config.toml
head_dim = 64
norm_place = "pre"
rope_fraction = 1.0
qk_norm = false
tie_word_embeddings = false
lr_head = 0.00567
final_lr_fraction = 0.1
batch_tokens = 32768
train_tokens = 273200000
max_steps = 8338
MLP neurons of a small language model. Each row is named by its layer, matrix (gate and up: input weights) and neuron, and shows model dimensions 128-255. Each number is 128 + 24 x the weight over its row's rms, rounded and kept within 0 to 255. Numbers have three digits each. A neuron's up and down rows have the sign that makes its largest values positive.
A block is one neuron, or neurons of one layer that tend to fire together. Before each block is what it responds to, as a language model described it from the Wikipedia text at the highest values.

Responds to: Date component tokens
L6.gate375:131075141153102158106134165093120153115117138123147098155122140118154119086094090118101158124094098117133125141151123174151157119174113148135110143153136157115154109104132122147142111129125148151095105143137134124143138118125113179134158115103136154111116134127106087117136124122139114124145130143142112134114152147131119103129133124140118105122148084079150175145146113116117118148151
L6.up375:099112090100133091133143125119140162148139116173162147069135117143116136126133104114162113118083151132116142085107122110126145100093155147110119149134136150126199130176134135069103153154122087105093171108116176133097105160155114095126118131109102089121145131148115087147079129188147135125087127156126117071115158145137144067106131145134120138149141110141092105139118110120089123088109

Responds to: Periods ending paragraphs, abbreviations
L4.gate423:074091148128109131152132137117129153094127106116147143124108073155157166133157099154122146132107117081109087123138167105109102122144085126150109136100112109155184160180185160139109124081109136128124107115115104146114115078119123145156144120117124138130132145176107163133115166135124130116117151147112120124147121135130127114104163142101169131129149115167108138132075124153174136108119
L4.up423:097107130192129139110132135099147092118133105137101172103087110094116150092115128141161166118154131117091135112155126149119149097087069133160135117149103165118189115147101149123113163131136118120123140126092090153131142134163126105106138100081135150153143144104151105138161134085096135153095145108121124125129088078177117134118128125155139081136142149087145162104159120103119101156126
L4.gate499:099109153143171073122110100127113147076132104126134167146135111114151117147123133136081122132104142130100145160113137138121169093121086154164109147091139119186124123115131150113103138084113109129133124188093083158166167089123122149103134148112109072156142118128106146138127146132117101130146147144095106107125103114136101076113087124104138176146130099127154125113139128135130106088131
L4.up499:106115171094181136134067150118114142142151145132104144134156134133131176111155102158136100112088131112128128144130163127106139102087146137130086115090141145155124124101161093131098093165133153163127094139108113097146139109111135119123132154090108138117122078148151094140128112168116132154151133145093157151149149132138120111177125142126137167084169162108094133070118133110131087096150
L4.gate696:120157156138124154123065140188106136175152123137107094089110127150093134166120107115135108132119107130180134133119125089118139130131103109069110143121124118122101122118157119137101180142122106090143106156150130137104101148128109109150147120155071132135177142108121120150098117153157112178131112112113108081125125111094090155071147122087180133134138113131132121135143102127120110143162
L4.up696:171149131116123148157085112132161111170139126107117109096128112102134118154131132122162115126161177117119161131128138103148131118160130153086146115136127161092146120110126113099111151153096107092119132140135114157104124102129142140143084176120087136134217127096157127140162109140156108143109097093099134134143163096116114152132197106129152127145141098146153119132117116093117133046179
L4.gate991:145094140128134102097108128113109140142138141099157126140123158131132154149148127107177127102161156130083149111145094140131148141112134138099155127125114151123088104133141095134071162095151122134131093148142153124135106151135141128103140099153157129072160129140148144119134126135096153117167149108200113131102131180091102150128117160142123101133119099111151164160115119098156160109092
L4.up991:082115106164118124139138063126137129129135133155134143125151125110163126114112157122138135119152128135107098153142147147103135085177115120143164167127162169119126133126162116127120180078121129105149105134106151128160125135154141095082156180143100158130206083138192135164129095108119091168121125130164128153131108115115100131142126128141146135113148130099118137068125137100084124146132

Responds to: Date opening after "on"
L5.gate61:115113098118128079140146182102132129119075152141140107148161108105109133109128121104096156159159139139150106135085111131179146108168141087169175106167133149147113148121152116148116092086083100095167117106144113135080142118164083163146098133149139145138142113143135162103085175100113160129139144125143137143086186103148118178131128145175113153105149106100126149164164128135120174154127
L5.up61:128103119120103123132156140126121147147131146138124132079159108115094142100128102133163126171145096093138154147110156113133122143170131134122169113109101114132163169127128140152123102181095114172110142090172167131081140110130149115126124150184108174118155091142140160098142106129131132127106154108127144135078150144138127148142123106133109112137121118103097148134161148148098131100127
L5.gate186:148123196087122106093064152120112137113111112163142121095115113147112126125136136105194155113155112127115119144142112146123163110134129141098134118108141101122131146142169119120092137155083130134155109111146092114132157143112118153126163140131101092144167114131105107147125134122112077127133133087164140126124150127132108117085142127106130102081105158132143095125124139150121172173143
L5.up186:154121162091148153123121107148144151137126108137129166130150125126115116108143131131170134127117087152128157098156095150101123102142158149121113123111103122116147132149160093124143106124095152159147117130151113092158185184128143142131141133129096143182111116102128145159166118157087114148173170135114132127109149154112146100120146078169108140086138134112131121157109115137135184167109
L5.gate255:130163135134120134093114116113108156087134103182128125164157128124173126141094128114150149107128129127124104110101152103127107135110126113116164138161118142150096112146156130155172124101148106120128127148160108134122140157124134150171097130144101104090107109099117108133106135175130129096124091139135135114154166117143110142121100104102141113149152176145127134135142097172094166126125
L5.up255:133121139123124121173133129128128125130134127119099144105116127122156149110157159162146113115178122144128118128113102160128125089150138147117085114099134169172150134163110115128144104160140110103106156165138120132093132134100157164157112085094137121135090125089138075154129139158115147117164085120089101115112147162114148158128102148143192113121102137133095132138128144110071134144168
L5.gate316:094084142130148154113164118150127128125151154140124095131104112129139128123110125067115127109102117119125157129116122113138120112138076132103151127143079133075136075109102130123154132092108129105125127104151117135137071132134124136163153154119128135119113137119120075078112133135142146146137103122112126110135109105103109145108120117095073125111130128119149143111118134134135132127118
L5.up316:155110136112119142130096124135161099124093105149144108166104163096147162113141126093142144126110091124150097107117119161147085089156140147160143142140109121116125075128138134124101085110136100113146136122117132117119137124120122152130148146134138135088093138156131131089085127135138062146131119178115134097129094131124112137164197126128139088111120138111138158130124062147135138123152
L5.gate357:122100163133108147082136121131138128117140167146156131097123121155143110124155115130133120134139110072107155126077094140153101098093131109149107135146106152146161106129108058096161115096111113150137138108142105166107138184158149129179101166111128134139168143140142099118144127140131092105114126105135131147166156115138176123128124102116106083091143172160142152154137124140131106101169
L5.up357:139121126118097125087094154154119133104152136166096129064116121146181140114080154089137172119129132140120139118128160127141140140101129125140134155116109149152161127152139103114132071117124127155127108102149146137113140142080112078130143114108158104114135117109093140138111134117162108125153134127142119133078154090132094125126108135126125111130122117104151101134137155156129079169105
L5.gate437:138087111131140081099101166113162144100162138117143121118113139124155107110124160124135166095156107105147101114106112073133110151101160137127141110162158127128182153134140142130152122129092127113121116098120143140150145103124130140171098081157110104125090144140136158103132158103167117098104154117173130122099109099174123125130155141119140111142151137132153120086134144148160157132105
L5.up437:171100169078118153110104131115158077128120102147150129089110091149138122115116138165115156074142123079138132085145136167107123110138151147137167154130176150086146134143128165116119133128124145153138088117092119123150092117134134091132102106093074113104101156137098135116097121131079136083117103184158135086121169104155135105111152139156130116110156142114123133127099099110123134138107
L5.gate496:159142103117120095131118138116163084126129136097164106119116134152164137102121168110113137094119151096118130130139142145077111100069162155106159097177152110119131136111152115121125131139155117087133137158145132087117132081156123157130089157102131108148150078121115115119104110120073097146133126121176114142092094081090131096091126109108114136154128123138134124110100104126152174120126
L5.up496:150115084140089128114124134112127117120120157114114124101115111094158124121126166134138108152107079143150141151131162102116157184115142099147107099132092167170126164141135130139164137154123100120090107165156131139155128135134126109119090155069166151174116178099144122165112090103115113111111116187116119138111122123122144132111142108109121074100133118147103086117148105126115116150091
L5.gate519:119106151139121140143166148119190110133123130096115102073102157131113152071118110146093164114139095112118109104155132083135152088137146113145131143103093141135149143114129178156162123144118132089132105179130132144133110152113116086111141160159134148141168115061097111185116123142093103144111127115108142113153112138122142152082156142111151153125146127114128071106140132128087121145138
L5.up519:108131126106173131107144153110139125076121178117136128125135083109111079124141098122139110120122133132127102101101107143128105110121153159151145135133132095112112187149114166136143115111139155139109127114143154171143155123115073130173093140143128099159122122118104180158099107124144162087142104147165125136139117116094140089116116121144095110120081154102132154113140105151107090169142
L5.gate578:095095155148131145134117127097120162119147149175129161100119153119133087128146136139096141100181114124129143153137151125203120151143154121133123153160095112129175135106117103098116144102131107139099120128203131144153145106181140115130167126111129110084138156145127111111117124155140123129133154137134132080105106138108157138142125141114115113169125113173148137114109120102202132108154
L5.up578:077111142135167138113178118096130171126141160156142158113106163149157139124108130104125126140121091121145124111157088153147164127127114118142110178124077114123139096102134124121079116148118098116107122138148152110130143113096114149118144159128089160120089153115145113113095151120116111136106155151126143102145134127140123110126109086137094151170146158155122177140065123132105098114125
L5.gate745:072082135140077142122171141140157090116129117112132146125106111148142090106144116143154146111104090119118125151159145108176154137098124143105160125140150128094192143159099109099129136130114103135140137112115141166153110142150079152158150170128098107099091142129114072163123113119131079163112125110117102162109131103144134125125133103156144084134130104121103117110143114121151089113132
L5.up745:163122090131143155173132114146116139108159106138109152134132127107137101128142092158141130127139084118119136124120123108152129144111125137119140066177126140125111144111094116114144095064133098088095125131130140135132131133121109120174137096107152132112091133096152143106131116116111147110146140156134084137122190122075157165135165158159122126090153077120097140165138162106113151151117
L5.gate778:106114138130116126103163112155146091123144122128157080134128101131165157118112133121135144130134109146133149148125129132116117114125127155134119110146120090127118109108124137102154139129107136124163124127119156138086147142103103157141114109150108123102137169145111130170120084119085178112104152118102154095119075112091131054146175140133139112126150115147123100137112138118101082165139
L5.up778:168107158135170095133102100123129121165148108123104068145129107161116138119172071172147116094171105117152138106167122126123124072166158160103118074138131141129107107102157128148181146127103162128148118140163072100088163154116115134129125111072130135127125135082126122123124060111123136150136145097126129158112125118130145126142130119101087118142106148120104157137094065133139095120116
L5.gate815:129144118126140106074132126146122121117093129136136139106125151155090144117130099103134118111120127104155102110113127121101089118109173165122175129140116132095135151097110126148123157141138120115183141142147170102138081116146106087121128119082123147088099119156134111161132086143166077111130151111144103127079128101116122100105138140139118112142141111136100075172118157108149140128124
L5.up815:137096159138107154126101130176097158158145118100124150095082099114098119133132117139152115101116142089127154119155136120081126084097119122156106109164118137096137131131118140137138137101148175111131127091100131076174137166145094115080123114135147120157150099149061148136146129109134081119125089112135146139122101126151147115103103110140126142134121129104160142098123128145075140118097
L5.gate869:127113100108109157087140148089147168143138134122114167124113125151163173109094152141141140087175112091108130102097112106108108096154121107106122127134100140109171160145128118117109135105162151132092125131085138140129110126161122159130115116137110095149125143107098181118124100101140165129126116140116081103108121106085135103144148138144139106099126111111105167118175107136117114117128
L5.up869:125095166133084109120151100101084111156171092117128150104115122136141109139156121137117157128154101146120144158155167081145136103128119204124209109130161107121190167150105155100123155061126125127133141116148134102079143142147091121103129190134131133114182143146122156112108176122127129159141154120125138171078134143106153184125109095114132125112125136130091148120145091146129157120115
L5.gate886:101110144147105113146132132149130126141136114096112135104138118149125129137161132124157167093161117169145136161128128142106106130101075168159124153123149120117124116152146083111123159152151100132142101079136108112146130159117103125139134072103135118124105151087112180127117144104164091130180129067144118101127175164141104122132157161111134142137153105173115134137141137138136133123112
L5.up886:154138178120153150096138125115129133125167109131123137127121111140132112093099129115118124130111057110143182083136166097113158163114127114076097084119129188144136130140091129128124139099123144129141141154113107132149100143164179136124157123118122125130125149134138102135100075124118101116135172130123143144089147087148177150095132135112121121102153106144159153145152125145112136156108
L5.gate951:125131134184138085107121123061129117143111114160092149139117091126141138126146163091147090128144103098111098131100175159139088102126105095140126155144104155135133121137154118145114089101102144140101156090154150131162108085109141088132145122101093137106117101088157097144127104104145117113158150134109120123088155103145118122119154100090110150141150118161132129060060118167100120143146
L5.up951:152086161154053086086088103097153136118100135106148120149173105132153122106124123113105146082144104138158083145153130106124126152156166133117128130138124131132063163132120164141111156168156140102097133127135125160084112142138099138124149079132117113119139156143121127150130132154082141135124133141138135124102146111104110137119159144129166116151146157099102077126150180113152116114117
L5.gate964:135135120128141130122161127154171110109159127119140154116054162160095104145161119131138156117154129140110102166103169148130073124110164109140117167142146131125149121146156131102160112134111110137143129115126123154147129128145129140148108137086169136130163117161170131120097131137114140155095167113076178128175122166146145123124129135138150115138133135136111099161101128159177106058136
L5.up964:163107130164091120129082147130120150109142174151132157088109119152180121153178107133067107155132086150125116144133146187139121129083129125149126086151140177129135111175117100163157138080122148183085128140116118129146111118121059077163175095097116078121136124119121111138127159131099103135123117156117106121100103121145137123153111152171121151129115116128132117148143139114109117139140

Responds to: Clause and paragraph ends
L6.gate852:134139155142125106070160144142111160098097084146108069112157149143150119128121113126116151088110104110111098137155148119148111158122135100124133117111104144119132118126121128169088122115119105184125180169157111097132131117145137143169115153129120089145170079139175155122158153135132150132147124097124129133075131108082103135143150158102118125122113145148098153142104130162126129186164
L6.up852:184118126102101124116154114147137151104135088057153112101149128126160104094147133122112109095130134122155149175131139122167119141152138148127150113159145137095158079105088083141134130125155125152110124150150141134125121120155145139126111172118154100153128085129137151100166147144122154123151139126123153133136123139111093110134144145162098175155109106124159120146143136129100125173158

Responds to: Biography lead parenthetical punctuation
L4.gate426:122099075140121100105134156123120154126107144146135139126124107149112160085127107138119129128166096137146132126094094152139126126145111154130099130140114162094072149090138100137115121077106095136150149137118111135139169154117186138124139170123139131123137109165169131119150138119163123145120145146120091144088115167108149135103154165133153137148152104142137148144130155138146166147152
L4.up426:116159137177102177160097132154141114107079146130132133129146116087118145117140067100138182141102119129143152110089078152121118114112133112125126114186151122149175115125136095102127132126137150081100130130115121098130112149126154108115136105180118162107116118116136084149116128123136131135159111130116124126137156147143125103081103149120095119150142100131114164125147120115112125119132
L4.gate512:140086103112131128146076164115113134108135132121132092114161095194107128102114078116147099135172123120137132158113131169128115142136140168113136103114102131115105090168123143166131175125133095146115116098150155154153141121120148090158154128106117132136133146164170088142106140159127106145136151133116132156080150167118150138094112160134104114112144139149138118139108090140089119102133
L4.up512:127126116091182119154097165078149119152111116098134131122117110152126146134133157083109075125182075097127165126090145127115111122164115146133111120094072130129134073132154162113097175136157126121105165141152116169124126117157152107114160125093108169122118113135145158133116149118104096173128123137104131130124111119173175139088082152122114102125104155121137118124102115119099146119150
L4.gate599:117110107120095128119123097109122128128149155122078112154158107126113160139118158143111135094171104125127053094105166109150144141117124112155122118118124152169152118082111164114098136144154095128102087135149129116109172129152134113131116102136171120132127131088198118105100171111096134168098140151133113149104149111138176160120124155112145142162168145130138149108152109140067121105152
L4.up599:154151116114154150112094123116091150138118174120142109115146128118109096123155114118068094135113114136110122111129087128112144119072122147104147103151140126110170124158127133066172144127125130136074138134103116099115093118137091203154155109141103097125077121085149097151114108117138150117112103130112127090135118117119127119157129117123124122146120140143164153110071124160122158132157
L4.gate951:147089147161123156160088157110131163156101107139095144150115138131144172145140108140104122127130133146091186148156114096122136156108101089160129127147076122081149119099125136141124162099146128109142119130141144114130102097136131094090163106132146110114138138135139108124142120153108111128163167119112132111130128112109159120086088179133129148109098159153090120129114120143149147110111
L4.up951:143106097175144126140125122128142155115119161123118100129140147124149140156094133104105067146143116119146137137148122179174109116119136129098076147128113129156128142122146165125105156075113166083116121155124140093138156122123135114138083110152193115097119113142125071094111164161165122145169166146099109146132146098109124097118125164145124145122140124112144142108132085162143154080127